From a checkpoint of a small transformer trained on Wikipedia.
Size: 14 layers, width 256, 8 heads of 32, MLP 896 GELU, vocabulary 2096, 10.7M parameters.
Architecture: no biases in attention or MLP, tied embeddings.
Training: a variant of Muon for these matrices, 185M tokens, 11292 steps.
MLP neurons of a small language model. Each row is named by its layer, matrix (up: input weights) and neuron, and shows model dimensions 0-255. Each number is 500 + 25 x the weight over its row's rms, rounded and kept within 0 to 999. Numbers have three digits each.
After each neuron's rows, "fires after" lists the tokens most often just before its 100 highest values on Wikipedia text that the model never trained on. A number after a token or word is its count.

L4.up603:517508521451475538476513481473515524491521471491460463493500506518502558495506492522524507488504522506485466553454504475488517556524478518525510475520469519528551501479458488505511482533519506504543517499496519523499497455545496503462454521486517497473520486504478491530477535502495509467502486452473479558502483533509482504483478499536524518489506506495502500446528498512474529484476511471477456480492529542529513518519555532510493478478450500498490506519452471489488481500536492502468514485533493506491528476493462498472523515513525452479473478500453458478514525602521477525536463534533515466494508514492491524516498491514499525505544530488471510497520501462481486500512503463503531495487452513520497464493523520508519496464427514515502495493479503490458490505472501
fires after: "=" 27, "rem" 10, "ex" 8, "'" 7, "s" 5, "v" 4

L6.up750:495505495509491538519450446468502477482479502542516492507494462502546488535498532484506508460501488486583519481481473514542477515490473529465523469491507502500534472468477541513506513494522518480515519489527516490550501498513516507474496491475491509498547489450504496500490493524525473466559536546501501467573520444507534452464466510482477488484486488519496502479477519484489549484460491478562536490487482491485511491503513504473503473507522500502511472480472505524508516508528504477507470509488449511463463484436537499509529509509473524497484482500512520493493534511517496524516528509514473520479520499495500533504488450480504544548513508490521501516482473517492483488548511500537464492501509546505545534462476505488491496503512466468461502471457501508468521465538548
fires after: "v" 11, "ap" 10, "al" 8, "u" 7, "en" 7, "At" 7

L4.up442:465510482518510480480477494481492457498458477463510483520488459498521479484517512539493555517498464496511489458545483486500487555555491505532485474469494494510500518508549487480529497521505484513532469511500536516490522520475522488526458492476509534507461496492492428531468526502467452487513503537497486524515514488502456484498450518455514517461464541494526517478473508521515535511500514485517523572524478490539513505510508514427513534531501514513489493502448510524526495515506534516498528505497501538462444496510519491482493498473507516492492517537490490498498513504512478505498489487511518529517504466496491505505507507505537506538495478495464488480529582479481480520535480489490488463510518502519527442432520472532477475530473509477530511476490541475462488530472504
fires after: "\n" 89

L8.up475:534511463513497494506563489487488517482478492523510508489490489533503499506525472495512515533514492471480494520504505523485477526491546492489503550484508535509516512480510534509471566499517503509538513463482531521522512544463526529504463499503506422501503526459465478440470481494458497508518495480503494471501486469506504482471510453511488502539490488507526515510507493534494450528494532505534507502529489496521505519486526511469512479505463502526496526516511472437533476508495478451507498494517476518497521500479540502504524486502521452459467495494479453486494453514518543528511486500470516509498499442527494471497521451514470510512512537487446539470526512498474454466485504465485539477577523464533521573502477487492480517526489505507525526520480510505503537478471506
fires after: "tr" 16, "E" 13, "B" 10, "R" 8, "was " 6, "Tr" 5

L2.up428:543483479533533493525509488489491535480495490487481502523479527538465484521513513495471538492513505459485513485471496492503504502484463502534485499482480468510536526490467533485473487482506503470566561487539499512482429470522480555489497453482518501480534526494491494480482512446523535524498477485512499496495475478468501505504487486532486532511510505512467490511507496495528457483496475497506467461516517496514458498516498463476492548537471521484500502527530483507532514496496490484567525530453469488519512520473514529526506481452528487475524532534485500521533473492436510471528521497479475518569532506478469493481513497511517555483530467463553510452527497498517510474522507509475509498460517516473495489525523521441500477484490512500528453517482475500499480488453531
fires after: "| " 24, "th " 8, "\n" 7, "- " 6, "(" 5, "-" 5

L11.up99:549498489502485533479467520527506492452497516510479503477493479506489515510483506528476556453484517516473509547505484505517502498522525485485481486451483540537449536486474485526495486505487528458463498525483577483514493472502494488498503497488519514467517478504463464501493516482476512536506506553515488477510483492484481524500511510521495500476481484455516503479493519508528496529517516493471497536489506494476470505490537506443571540464529443502467519479511434496511540537522516517519523491509507517527504455481515419471508476560492520532518540501503502559471480522500490539528453517468491527508472536538510514508498472490486519473527474467468466471497508513490479457523512479486521546500500508527513468483522509491493490518511539523484483503486516452496511490507511
fires after: "b" 34, "B" 10, "af" 7, "-" 6, "th" 6, "–" 5

L11.up254:515537446515476545493516504492488525504510496500492546474505530515487493516546453501526505458478527514540550480513553512524522444539472489525462480481501498540406528526524522498430533508430511470494478500498496491515489505453495482517472495492501480490451507518514476496515487476509480551540495537481495460507524488481510501570489526524534485521459470455496481490461497507492461476522530505477472505508477479496507499508473514490513523499499516541529480517519481487556518486485493501538481514497533488514459528478530507477474461512532477509522477515465499522490498497459503554503505506519501487526488486519529479518483539480467496483488528498504496467473520501506513518460496485488498515512526492499533500486467481482444484506501504498564520504512500531523483500519495
fires after: "l" 38, "L" 5, "St" 4, "peri" 4

L5.up258:490496453502484496524503512511487534482487444493512540452446480517472499554474503501527533493496492508510490525499522459515495513536522518502520512521482466504530490497475515514513494525466499466471528453518527551522446529485513505508518540513480543535471504528503481468487533509501536509513501510506482480469508486479503480479496481459495514501513519478467496471464469505486521553522494526505559477463528526537454514482537515538483483505468511492509496488531512482486486466480520501482517541489527515527502491446495477497505520524472505503489502497504533511475502509533439474564453525499493505498508526532457494528553502496475500496451522477504510444538471486493489534485502530498520476498477514500474471474547466493458464501493489508542495497513560475496459483505551
fires after: "\n\n" 29, "==" 19, "===" 13, "previ" 5, "=" 4

L8.up673:513498505518522535472492480447484502506508480533511491523548517506455499549489510447477494467470517491513500499512539465494543471458502509523524544460511554504501527570500520529447496478475466499506497487506507545529487477495493518504511501514503459460476475482474508498506490498510526503511517496501492458506533462472491510473463505518504490519558499468455511535527516470498500533520480480501524515525506505509472461501505509478519504521459487501534546522521523532485499510516468443524450523505524490484462482488429491504532504515516496504523463513511507477487490501485489498507493553516467524501454447555522545522450524530506492525494500497482498528515492455524488495523500441496515513489474494448512507468528516526509498488509500526490493557537533489460504514522492
fires after: "on" 19, "en" 15, "c" 8, "ren" 5, "oc" 5, "ne" 5

L8.up193:486536499453508484505465546507488477527479486509459484519546487523492494478487507526490485443518539486525536523465510471499514503524519498512515545467520496517552499442494514543490510494530513533494537479484507494460488494529509500475517467505519530493522502489448527452526484534466513509506517496464515468486539531484496500508477481483490487527515460526509510561498523478478501457472481491471484510521477479514498512537483516530541484491493560481533487523544465533531537541536466433498513497514508495456567495504520493539493470509515502478468464493481497522487507508494495491467490491499498482529504519505526475502487494457559477476519541520475509499487497473506488547526536492503462451499515517511512537500482487506465483520485446502462483505503505458495488522472459
fires after: "was " 28, "re" 11, "co" 5, "has " 5, "be " 4

L8.up569:488519479433490499490512500492495487498517489544506492494453510501497530526523521529507485519520464471505483466517510507495446535503446495496539509453485511507468511450532491506437509488491530495462488494493521446550494517527495510483481477513494495491521512522523482491523497507535537525532508531494499508494517485524486477518484484491448512493478510559466501502446537520461515502489509509496484467473476473504515510479552521448478490476520469517478476457473472518520520542506471544509507524496497471481514488495524495471518530529505492490554515519502464560496494473462519524513491451518508479509514505552510554532458466528475503482467495512509510505536511491502495469479499536554476509485476514521485505522491502459485507473532470476515502446532466544517497544499543
fires after: "el" 19, "y" 13, "em" 11, "al" 6, "i" 6, "am" 4

L2.up806:490495484449557474472548488524509528533496510465521495444490471503522470513508485500480506502508500448464549485477544513475545548515480478485534507487503477491517531479454513523497542491524527483504507487479511499523495529509512489529453517487495534514506484526484493508485533490495469472480493515521523505543487529492483507490554498490521537475510533534497534458521514495473505496491519579520498488527513507507497478469527492492502513485466546490472496546551484453462460449520527504524485516545451499533479517479507458464495496529535508487483466512429476497498440469466511485542500483485474467503515531515462502501530460503478496485515511490476512528516486469522512501533497492518482490528483535503505450504525493513502526519450509503502490527459479482502495493501509
fires after: "eded " 15, "was " 10, "(" 9, "Fr" 8, "rec" 6, "-" 5

L10.up844:504489507481524482507489475521508476457508498494485485503480522509492498498522499505458515529499487459481509501512521502498529466509477504501502499465500510506499494513499490491492491507515514504545478551473490513527477459520465521529472527482492463487533507538479543506504523444509534483480470489464503494453528510504497454485471479508549518529516459470538459558457485502501485522495469542520486549473503443526502504529531442525517503502516504515448520486503497485478516460457506499472518512502508491490477516453493529492485510493489511469516516530514532491491515525539510524519493508506483561515493511545505502516508518483473514485481542501488477529503497550451449536536526488505489490537443486516564487513537519491541517516450481499531468512516551445449504549495519
fires after: "–" 27, "| " 18, "be" 6, "b" 4

L10.up437:480503469521461515502508502508533517459486493514509515472470458514481509470509488501475495467488540473506535490484517513544522480532497512523543492517483546518495505525459525501516513511483554517520514511465508509435483477522489458502474495514572506533486471479494465531536496498531481521497488481505473552477504510497520497507505483493463504524535494567537523491511521512512487488474508517498497479520485478507524513511467518524486505517545536491520500471496472536503501487553490481470508484553534483493505468515530512496486488486514474457497472526530537495433497452528498570502518544549477472479486481476491474460470494524482485518494469517486531485477468467485460478559465439500500462529521507503520478495460469495475486491483476467540502509503508504489532475488504
fires after: "| " 18, "G" 16, "R" 8, "g" 7, "(" 5

L8.up468:493507515498523466479484496492555486475506472473531503489518512455518526510540506508483532522488504483502512529532540488451482491480505484550506487458540525483493554498483514455501471446476486475506523520466495497541484534445520516519535501490577525558475495507497509500487520502517534495509490476482493539454545494478486486495474479491473503477495514480467470501522467479487534524490509497505519517497506496474487499455487516474496497543471466495484511475530526472475512505481508484503521552460532539485511482456545464493480486533506493518505523499474515492496468515527505490521506528474501509504499535429501508511477539497536540534493481491520507472472540496515482538486473554499501489488451506499517500466519479500511445520491495512522525460525460542530474465544473
fires after: ". " 35, "\n\n" 9, "\n" 7

L11.up536:483519551482534531481539483517498515501509508498525526492467497502503462519489469494463510477499526484489466540507487501501502534452483523488549494490493512513523512485514518473463506523464531548528518520505465510514454473512522507489468486474498496532531525443527492523506520454495492548468546488492498485507539511475501483511507538488486489541507513499519529505513452526514488500522463540497498487510515496481487469500493519487475493549476455458474467533477548524487549522502526509522478504523456512503495459479504523504450495493511508532465530481492498516517543500524503452488539534535485484447527470470501470528486451561494471467506510442521514517488497507510493499528507513519555457474468548469509494503465494521535455500507497518487508473486483497516504458464471
fires after: "| " 25, "′" 15, ", " 6, "==" 6, ": " 5

L8.up733:530501496502491504490484466503499500521530479474494516537482509468518477542507512490498524535499500454507566533512532489470492525489508519481504479466483492529485517477438496491473479487497556509514525458489521487525486476488512487502535543489512518507500479508475494480524489523508466486497506484498479494446533526505485529518515468507452459566468473516508466515511534530505509563524515529545497498458540400507520540461483522519442506488502487496525480485565493500488509523466481511493498466480540467465491523511488451489438488541535489519530523480496512510456464501483506509493495469508496481493511487481503540501495517525504473503483534496507540551512501510510493472532530449526490478518538500524477492529516531487465499511495501533482481484496491521506490509468506
fires after: "b" 18, "t" 17, "d" 9, "ro" 9, "g" 6

L2.up399:491470486463506501500536445475511481500488526507518475517477482492494494485476518533520495487522476490512493496548504538451490515524516532553513492481506489507507542454475492504489510542476500523540489531472510454494514501526538491489492502472520516509540450492540468531500502517476481500539505519523470531449517520503429475487488478492472545523519515473462521500475498528492478505495533513536427507533495493531495473534494516502512478492497511524495495523495517482525468454494567534489505527499503495485523506465530480510539500559513544493478501507501476476489510505481485484488478514518468466481433449496500534487518511533511517488477506460458516464493520521481522509521485534514491455488471477534522492477470516506491546482459529482500548498464524497538527455475512
fires after: "\n" 47, "/ " 11, "D" 6, "=" 5, "E" 5

L8.up700:532516459431467506519495510528528506460490483485503526542493519499460521521489426493493491509472494497504498496478463478490479526527485536510486530471497476454529463540517497478472499507519513539500508565461500505460496479509511507490502518476521485495516527495455491492478460537496482520523530488521538474469495490531529452496515535485481501461504480536525481516517473481483453528480487491502520561502468503521499522496482490506512518496461508510531487517502484493484542482520517515522524501517497544501508479458488503503514437514533513530452509522511506512489506485565491555499439496510456517529517536512478482519517518494485507554517498459501474474479509523494438511514480526511496474533494545485481453509471475475485521478486517502518532560523484504473525507509520
fires after: "w" 19, "F" 12, "f" 10, "W" 8, "p" 7, "n" 5

L6.up821:518452491511511528496512493507477514492492551534476519451520521490528502469481482522522479481477513515459481504485526514530544509504518484524490485459518509517517532520506492510488492471448491493470507513501515508486493490517490503451496534520531484484494503525504451515508504539512527506509555510471457549499521506510468476550488522459546530538499515487513480517470504526502484483464500483501451497463510516485517583509450522482506515544491505519522506537526489466467521496527453488486501485477506506475477490553485505537504458526524524485521528463481538531493483500450567503495532534513574527500507456476494482464465508466522493492495532464472498513494502476513496522452481511477486540472492488509456476451503519506493463469506523507499499504516497504474501489468540
fires after: "C" 16, "P" 14, "b" 12, "sc" 11, "c" 10

L6.up763:485464515541479553478505503489494489496494531501530526491443481477544465514560462478501552502473465438511478474475487481476474461520520522538472501486495545504463488448498519552509483486483492503529512501482533509465466467521482489499524542491473526459487490535516511504486502474501482533510509536504493509482493512530513493512514520483504496515506514546465504513502475518450504483526493534468478506533505497506500486511480462472489505493526456507472519483524477560486503543523512506505482518505494491479521516523490517514517478530521514495497500455463490532545501456557530512496525531527568513525456473501516519501475511480515515475462506526520449485484510450533509458492513498467495532492503511459500555547487522497506471477491494475508526526525493472523473538498528
fires after: "H" 26, "L" 13, "sh" 12, "l" 10, "Sh" 8, "cl" 5

L10.up574:515481535520517480501507512483503484522549511499476561459525494533491502470472449473530519496528486507497516518491564528517505517472493493532527509538474468499495441513481508509541500499523501542529548493503477517512517527485492495504466501500539505509493499487437505479496525500496492512468482515524505542485491488492494488472500500523523461533488526480535459504525420511459483481501519529479499512548477486472428504528481530493510517502492488480478466513516509511525552539465454489484500516489551504436545454486496494490485436528496530479500498536531461510493521477502495483505495500512508494490502481511522488462491507504530521503504514488550474508508547518498473498513461487481517504505510507520547457497532525462460494476444507523476484524509515513465488493550486
fires after: "\"" 29, ". " 13, ", " 5, "s " 4, "'" 4

L11.up334:508507510513493467466506494532465538541529467494506525489506502489474484528450488454486488494540475531521516526521479487532493459482499472498532501501493522527490507498494567498459531503517522483462498502496477508483447498455499494486486465491487480483549459477534517481478519455558488510514503474467534509463476504523513509486493463497508527505481521555512529473529498497450538490508498486451551510450515486484470502477499457480510523527467535508473466508530501531484556517472444513516473502527492465450506529491478525497520469496523529481519564528534451531529546493533480510492487498498484505474501538515480525498509527509484476456476477526502496506502469525498502487533470495505501509492517515461520486489479474503504489513510543490516512532506486529492453451510528
fires after: "F" 19, "the " 17, "f" 15, "M" 6, "| " 4

L8.up402:464498517518484499524500523515522509510511474513534490524481486456483502523478510471538482486526471485556482514528516492506496498506537500508519502491492525525550492460495550507472461520486487493500511485485491491473479519491509531508490478488510492522477528521474537426511466505549508506495520477481491494502511500527509493458502493514512536472550478516512471494518488487487474480482498515482548455471474490454486480520471534456538496467496502489494494504519503510531494516496509453488498565467507483514485529457469478498468519504483526535525498506489453534495497519527531507484483497487477521527552521495537538512534436481473492488513548497492438509479514509480541494488511442526484473489551525477516526524517505470538549495489510547521549459467452487549519509504538
fires after: "J" 23, "el" 11, "C" 9, "cl" 4, "f" 4, "im" 4

L4.up414:510492434512497501508489490479442528562482529545485524508498537504542501509516514545503464486500495516497507493487496509493479491522487515505492484511461508475509544478511474469505499544455528413507507470470506515505517515490461535493468484452563518526499499470489501499510520512551530504487479455494540470512511546522506528498498522469526496512516518507548492500515470499505469444525466470494535484531515522531543478483483510449511515526480500535501500513470518481479511465512528496475511523524492492457486474481499503505502508468519510482531482510524523532471477451520506458478507500501498489494510527503521504521557487479482505475507488448468488532545529482485497534526514518541507509478509486512525482455535453477472474500510473481467521489482504466451466474465509
fires after: "| " 52, ". " 23

L4.up448:497504466478504472503514498497507558498493501513539493501495498478502455514531476539469548506500505473480481491527490510516519476485516487528481502519492548483523511480495538494520547449485510476498534488524529465540504456533463478529455499507541482507473465504476467506488570503498513510477489520518459479501482465449554511452480487528467551524504493493475519508494486520506544535494502510505485482481513507497504506512516534534505462493465497477485481492472531483510513500494467465494473502454496504515526514468505534546496475556482496478504501512461516506500514562547492493484524477488505499526509490495452507527495494468524515488475523502545486546449511498535458478498518455514542490557521523527543493461476484467525460465481532474514496535546485510509486506489500
fires after: "Ar" 14, "U" 12, "B" 11, "Se" 6, "um" 5, "E" 4

L5.up674:504489477538568477491482479505488483504514493484473485520553550498510509510461530499504519485512503461502538485497472497497489539481507459486479534480495521487443522530502486434481489535517470531461516502505525526526488499520496500501477562452513474516505489475511461477484487518487498506532485501471485469586493530524466521511515530509465498491516511514453501469489443513473516490512450490454543486510504479499534550498497505527501497499469529536499453499496444482456485501485492482521512481512473523511512474506500483500480476487512480505526524481518493466523549508521494518497527497506487494503489497530505473501456505509488510484482532541460497523540461537482460501518460529562459544499511482497513539542500474501514510465524511527533482486492527524550482488509498
fires after: "| " 35, "the " 14, "; " 9, "(" 7

L8.up463:526479480441509496523521505481463501499481506475500511494499465435453489481512494460519508501505469491456512488498492507515525499548481487513498528491492520510522518509489473507529437478561504491489501444509476499463481520440486473562444510521455512518509507520521499495486482530484550539525488489492511489491567501503502529490476523512493478525505533506532529526490475508474520494498475538467498447544476505473501500471498484448469511497495481537535487474466506485509523477487509489496494488466495504451493515453513492519487497512470451514523475525492545519533493530491489525507498489465473512499533556511503527561534516510500502523520532491480522569486451494495521526487519533472503500540508541491502509490530527490478499498510493508537492489470484458470524517524534
fires after: "S" 26, "However" 9, "f" 8, "'" 7, "I" 6, "Al" 6

L6.up614:493473482504508489474520483506486466531460487540489514454486516496519493509492509507441517520497525492518471496510491478466502467505486505498513489489503514517507537511497518569510461500474508497508518452477485544441519487475503487525495519477494473485496490509503455492551472525475481490492505486516540488474509522512478508533490523498508545491499494522514509485517468506514508471538554463501471506470510511471491471494538496464517519508493490460537510495543499521495486501509439486490500453503468525516498487502496493496557486509519539516520504486472519442489493457496486476496539562473453467493494536548512522535537503460515493518554434492528457518523546477523501485520475548451506518519479514495538479514524484533500508490490547544502493498516500483472552508461451
fires after: "f" 36, "F" 21, "res" 17, "re" 4

L6.up261:512495505492510569528515482489506524569517473527485503512496499493468484481477481496514455490479455497481467490476510517541527511519518475459508500487488491507451491510503470457526480482457513500496533522463521499519489512478516469524514519504540482457493513484478502535478523497422506454517484511473494503555484491528504488505518511511503546440474502524492474523540501499514501473565483461478494509497508486536447497529502515479499492526464506487538517497512466533476531545470495484454492478512458520507478503520496493488516488540497534496480526515439492488529518489476521511536529491516515488512518523525509525547521546482536466506523527510507475501494483499511463459495503494517436504550509473506477483538474481554495492504472520477489476455452511502479522500507533
fires after: "S" 14, "was " 14, "sp" 11, "P" 6, "F" 6, "f" 4

L10.up86:524483562474464505539502522488501538493524486527455550528511461467460511502531512516532493547502485508517495484488532493481462500509474503483551519498488478551462496470494495495486499471487529494499476508477531540545492504510549543476493493507489490457499488486479518524509493514489518506478519478520492499489550464495517487507507502501526490508524465510492478480481461476496501509489502506508480478489484514488504485495502508497505472566457544465499522487465510485470505523455487490498542531458517488482501492512543495565495482528492501456489508472465484503502498450525506483504491479511497451523504500559496505462458451507501457487513526479507515493469441510511496541480530511467459533482568496493525476442478487569479521470542511505501466497478530468497517483513504
fires after: "c" 31, "C" 17, "p" 14, "a" 6, "sc" 5, "D" 4

L6.up793:553514486511489479540471488476560519454466495502549539481492536502501474537501511491533528501490531459488476522514501504485499472508471543546460519500520518532485558488508512500490488474491491507523541475490483486493488473511534539473515488497513534463510474485528471465522506513500545493464463516486473505471560477538502505479518459476474476503514543529449466515551495469559483518511499506509469493523496476449470449511495526524507472465492461546511499506485495508539543547520456429501510514495490458501492535522493478522504500510464485493496507557510513471493487516481523462502492459502502503477476459481489512500505499524498527513493485502513503521521497500500524527515476537442472510481509516475494505520533533497523453481499484534494491472514501472508533505500503
fires after: ". " 23, "==" 7, "B" 6, "or" 5, "e" 5, "P" 5

L4.up878:512516532491497467501523488490507537519517499485525537519480511517549485508533461505532457531455509500496514510472514514544502489478514506525508502517526472479501482457498448485478516472518537553492509504500507484479484476477524486526527472504499513501497473509425505522486484509526536498495465506478467571464497494522507488492483526497510476489496468522474477490492526521556522478566494522517464505455502483499486511507472499536471485538506468538503578507524482491525473496473502530520461471542521500525496464526530473531471509477497474484502491442500478501510493528539545544494507545529498476500516489532506483525504506484531485506474533482468476497496484502489490491494468435476498511468530530511484476556498527477458486469485483466526510502477493561480536516502487
fires after: "|" 14, "==" 10, "e" 9, "s" 7, "G" 6, "P" 5

L11.up820:466554531506526525498454544474515537526490500488507486526503472491484486537487462487519505478459508486543497537534485523482504513510476519506517536464488485510502461506473516542474532520518542501471532506470516503516485507495465499468468480482520531486492446475491488463507475506492496499497523533512509513483518495476508520484513483459551467443482497542500544491544490517546572444479492503479503526478462471538501501506511489506524491499514543486504551471533519505507557537480485486464518506500499495507510480488521501484465507538463499477491489481511481486498513465533534453488487543514516553519509483490502506494520541499515495454508535497479486502497480513478467527539501493451504426484497469480465511486476560528472487496517489527531490514476506528465477480501500
fires after: "was " 24, "is " 17, "are " 6, "be " 5

L8.up388:496500526482540484484542480535491507483509474565489492483460478493489500536533507494536487475475539475443512533523468510527506489428484479517513516507524509491521517448515505458473501486488496481517487463554511481481481550511489535469499513530500502512493487533502505503513493479515543503459476511486516465481516489498478493508496462486475522545543435525531509489483461542531490508496517523497509493517526519490511487502549481516505536484451502538510488503535462509484465490481495536484459494479514454493445484474481515509470488452541541515544537520469465506501499516547529528522476451494522509492497499514509517474504486475502494477526515496480494487445526480478519504500556470532482492488537517531476481505506483504502473504454540545489529482498535506478514522531485
fires after: "==" 22, "== " 12, "- " 12, "C" 11, "R" 5, "\n\n" 4

L6.up222:479489518549494494564511522465501503493498488521523491496483489517483452514541524471483462499465494523503518496502474551553500451485570495495492470512464521489540522479512517510492455501494440471507511514537469555525491509562515525508475504483501536486460482457472513472496497513454487494513501533493494525536510495515505491470459500496540515535530540524503494515540461511500467471559484452499512477519487509485470490481493513520509503513481519540467489467501545509484521494479461517496483468468490488516530465512501477541455474497480505505473507486476518473503517467478506507502491485470540472471470456485516532507493481535484509513501469556522499456502510501501501528526493517506529507496554477480498530530469497532462509503539496480499450498490508488475529477519545
fires after: "Ch" 27, "Dep" 7, "born " 6, "Au" 6, "try" 4, "dep" 4

L6.up835:482476445507501482514520525506479494512492504513491476558493468506512550498491498508478516496506489513511496497491508458516497540539542528504498470515485489501531502499523518465517531500479530459513510505526481518450490485506511484489501529474482530482473456464501506492522503583486546473531470510508467453493466502473518513514500511517512492512493499513485524480551514540528522544453505497544485509509494506509497543534516478496476504500499458503537484534499449544512514471471498548504522515524477481519543521479529482466513537488520518517492507487496500498513519484475548480528477514507525538539503497503493493468480496499481460515531513501501520500422502408469477499534497503475526472466504497477491470492495461541464454476449536520511456474493480485473455498483507
fires after: "." 45, "," 11, "G" 7, "g" 4, "sy" 4

L8.up181:485461515552518506496466498486509464531540509513500518452468513536489481508505503514455453501531505492511492499527456499525514516504527547504509521499490535507522484513503474478499505521459434479482487474524521502498434507543514528510500488501504520489499449515474531506481514466541477523515465507493533517499503448479471485514479525483506477500499448532514507505499480529507517491503498501465498511473491505492546522479523560468502505534496452526497519508512484505541526520545500508500514487555500543488483522499532525509515476506483533527511453486457513502528570519516490442511520527512480519484487466510547509507485492471460547514533519465474476495475484526479499479529460471512485427539487486471465471472503482494489492495512504497499474515495477451519524503528452
fires after: "en" 32, "ren" 6, "Party " 5, "v" 5, "com" 4, "Le" 4

L2.up481:510513493509534527485500450508467504537503495472503448474505502465496521481512483527494478475509497552502520512535505504511499488491515503533523481472478482513539504500501496510485502468496507463518530523495456462474436490468493473512476483503528513511542526491495511493498513508488550470506496508483501509534497512475530525483556558508487516536606472494489506503533519496521507529503445486517469464501513486475472485467487470445499534485501489480526492448455489478470480435503480571506480495472522486528514473480496491509489496494491492507529518482496485527520503495480495488504536553537484514522501478478489534468551484495504497475512485457466470524534503505477468500525479484545500518509520489467508508512531499528514522520485534531474525538486525519435532459516501
fires after: "\n\n" 50, "(" 21

L6.up319:482482519456524520486543482528453535541435487500536462516497531502525510445508512504518490486518512491477478489541481478535531484529509506481529489485483532469520467439511491496533502471508522518483530497490504528529495504499501501471493501479494510551526537521521477483496518502508497503479546524446487490523479519503484501476467513518501517502456456517522433483484523497473487544471558483507512495517467522499520481517530507504489506518490505453546508516506486465505473506514500490468465532484552497512503497484497484480477540494515540512482518448499440508465499479464498542535487535503562465549547490495494516473475487508487503504499480485529501511541474532476477486495506504580470498505484486553482468527519497476480525512483492492521512493483489512510509498454464
fires after: "D" 14, "M" 12, "Comm" 12, "Rev" 6, "co" 5, "V" 4

L5.up251:513540490460470519489487558520480515487493465524502515469499543480478497522514486477433539518508502442460516510537514458543531507476482507480482509500464476494483517489517486528501492558499523498478504482506472468485511472504523513545490514476511552511507498481506510508483485477474503542479521475533466485478517489484439484470497509534525504503475519481493473502531508475443485507515508481514533532465441503467496513489531566492485480514519476556483522507486465506506502496494488481492492494492487466547480458475542489523444497539510519540536507487533462509541513511467463465454497514521497484551511503529556526541549506477491537489511478487516505533517519491506456501495531521460501528519490477480462477527487518491515516510505526485527491489503498488459498503506515
fires after: "Wh" 18, "However" 14, "em" 9, "I" 5, "1" 4

L10.up646:495516497451496506508484493475518528481516491485494481556466501499528486493505494528486530488487498538445465546485512482497501485532486475509516537467472517509535508538449504516422500516515542515501490495500536522530483457487528508502489458539506479503473497497506522495552465493472518474506484464454509509520497468492460501507545484506496457521518494524509519479513495530521464493493496470473447508521452468473480518530527504437473514516514517480514477463475489503474470499499536513491513480538482477478483512484517487464474522518491477489475528442573527484490480510540480555533494519475485511537498518503480501497468513515536489491512507482513449534484522473512494463514500525499528519475509505478507571507465466464497466492486542499531518516520490499494551513520475
fires after: "g" 46, "G" 25, "f" 7, "p" 4, "b" 4

L11.up699:507424502456553473541525506491547497537495499506529539477527514501474464525510540489527536476441481477458500521528467511483453526532461487480515501480533518489480504460517513521504499469498479481493477501522482505503506489460521526559435498487470507469514467534483499498521520493525482508466501439472462499523533497540491461488509525466494490507507517556510471494505495546514537513545493518450518514484492480505465504509528519527527487519500457570514495513508525524525526462480524513525519507507528496511492465491480477501480502502515475490476512488501453501482479529484452519520466466512484511534506508516451467496505530492528517531496485492491515492526505504474495505521470528476484492508490491518571490490473536534514502464522482493455513501515488513522487520532511
fires after: "in" 17, "B" 9, "te" 8, "ind" 6, ". " 6, "com" 5

L5.up478:477511501493475485515503489456466501537482488485470524492494526528490509501502460482481520522506554519533546511535529468532456513537534526484508473502462531509450502450490499457469510510454475485496520471488525486542513455498544531485501528535506498500525510505477471547483545506524464466554505510481480527516512516463523491501499503533496537489489489547473512498541486521501440496504513502491510506497459511513473518508467505483482535520466441536490486529466462493517501507474481544473541537476487482500455500517517510503508517460477503518519507525519503492538481526518501503480569510503545491519516481507486551507530455514454490462484458452527483492498451459492529487481497488498507496501504470534494502506528510518463484513493513515528482485526501500517494484530446
fires after: "the " 27, "201" 12, "Roy" 7, "200" 4, "202" 4

L2.up414:465444529461509511503496516495452523544501549545500486503492536485465518484441540472531496466497507494460540470502483478505517512470506501512504457488487493531515499447472478526522538489522490473501481487513489469481477477496495507479475480517510452533525480543492494504504460494525463531490476527503520513479521463565527519519498516477474474502544547470483526521520463522529526504512506532530519516523522536462477516500484535498531493505507511525532467486534529496533513491495458470495506478526494523465534487486524460531487454492510502516483489482499443508522514463536534483481479498493512461488486519474523512496526490523494518517501483472500535470515515512529487506529480489500550529503486489538510457572499526481484501488500543505517497474504494453532482495442536
fires after: "| " 27, "C" 14, " " 13, "(" 8, "— " 6, "the " 5

L8.up816:514482516476507514502508467514511533551483488523511439536457498514532541512505473527471501531538485488474533482536477504455528478474501524530529462476514500509503462488452513558489514474498465468508507523495519525502490525497542477510463478500536447493517478510517497506458418494466518488497485495517485564491521534539493517551464516554476498522507513508496513473536521517527509484526502529501518528488510490508458441486490447507444493506534487480488473504485513487488520485520512532499516456503527461553477485493467496477518501470503529530470511499516472525490501467533484513524496508497496496494492473509504523516469476501503485501537513496510503489546514505470569505472528517474503495494498524490488523479432476502491490483506503532540464509519537542495503516524483
fires after: "f" 22, "F" 16, "si" 9, "w" 5, "W" 4, "R" 4

L10.up592:500523517499504514488490473506508512488513486535535493524534515537484551441501513486502491514490496548496512506472473496540512514479465482514523534492498481481453515519481468540475521439481506479486517491505487520466435517505473524501503543512483466436440474501521509521522532503528480515503498499514483536495540486524509462548499493490502510534507503489520487496505534515499514477497510499495547434499500502554493461486517503530439543486512478499535503518497474448506488515491495531488486468458450475483487522533535446511517507498507547522515466528509488472492476496470526479512478523486528491493496506514508528499537534525500502495526509499523524564492464468482525491525484504507542452560509487442487531511478502460502473517543467520493517504496503490461522519503469
fires after: "en" 15, "e" 13, "D" 9, "pre" 5, "oc" 5, "id" 5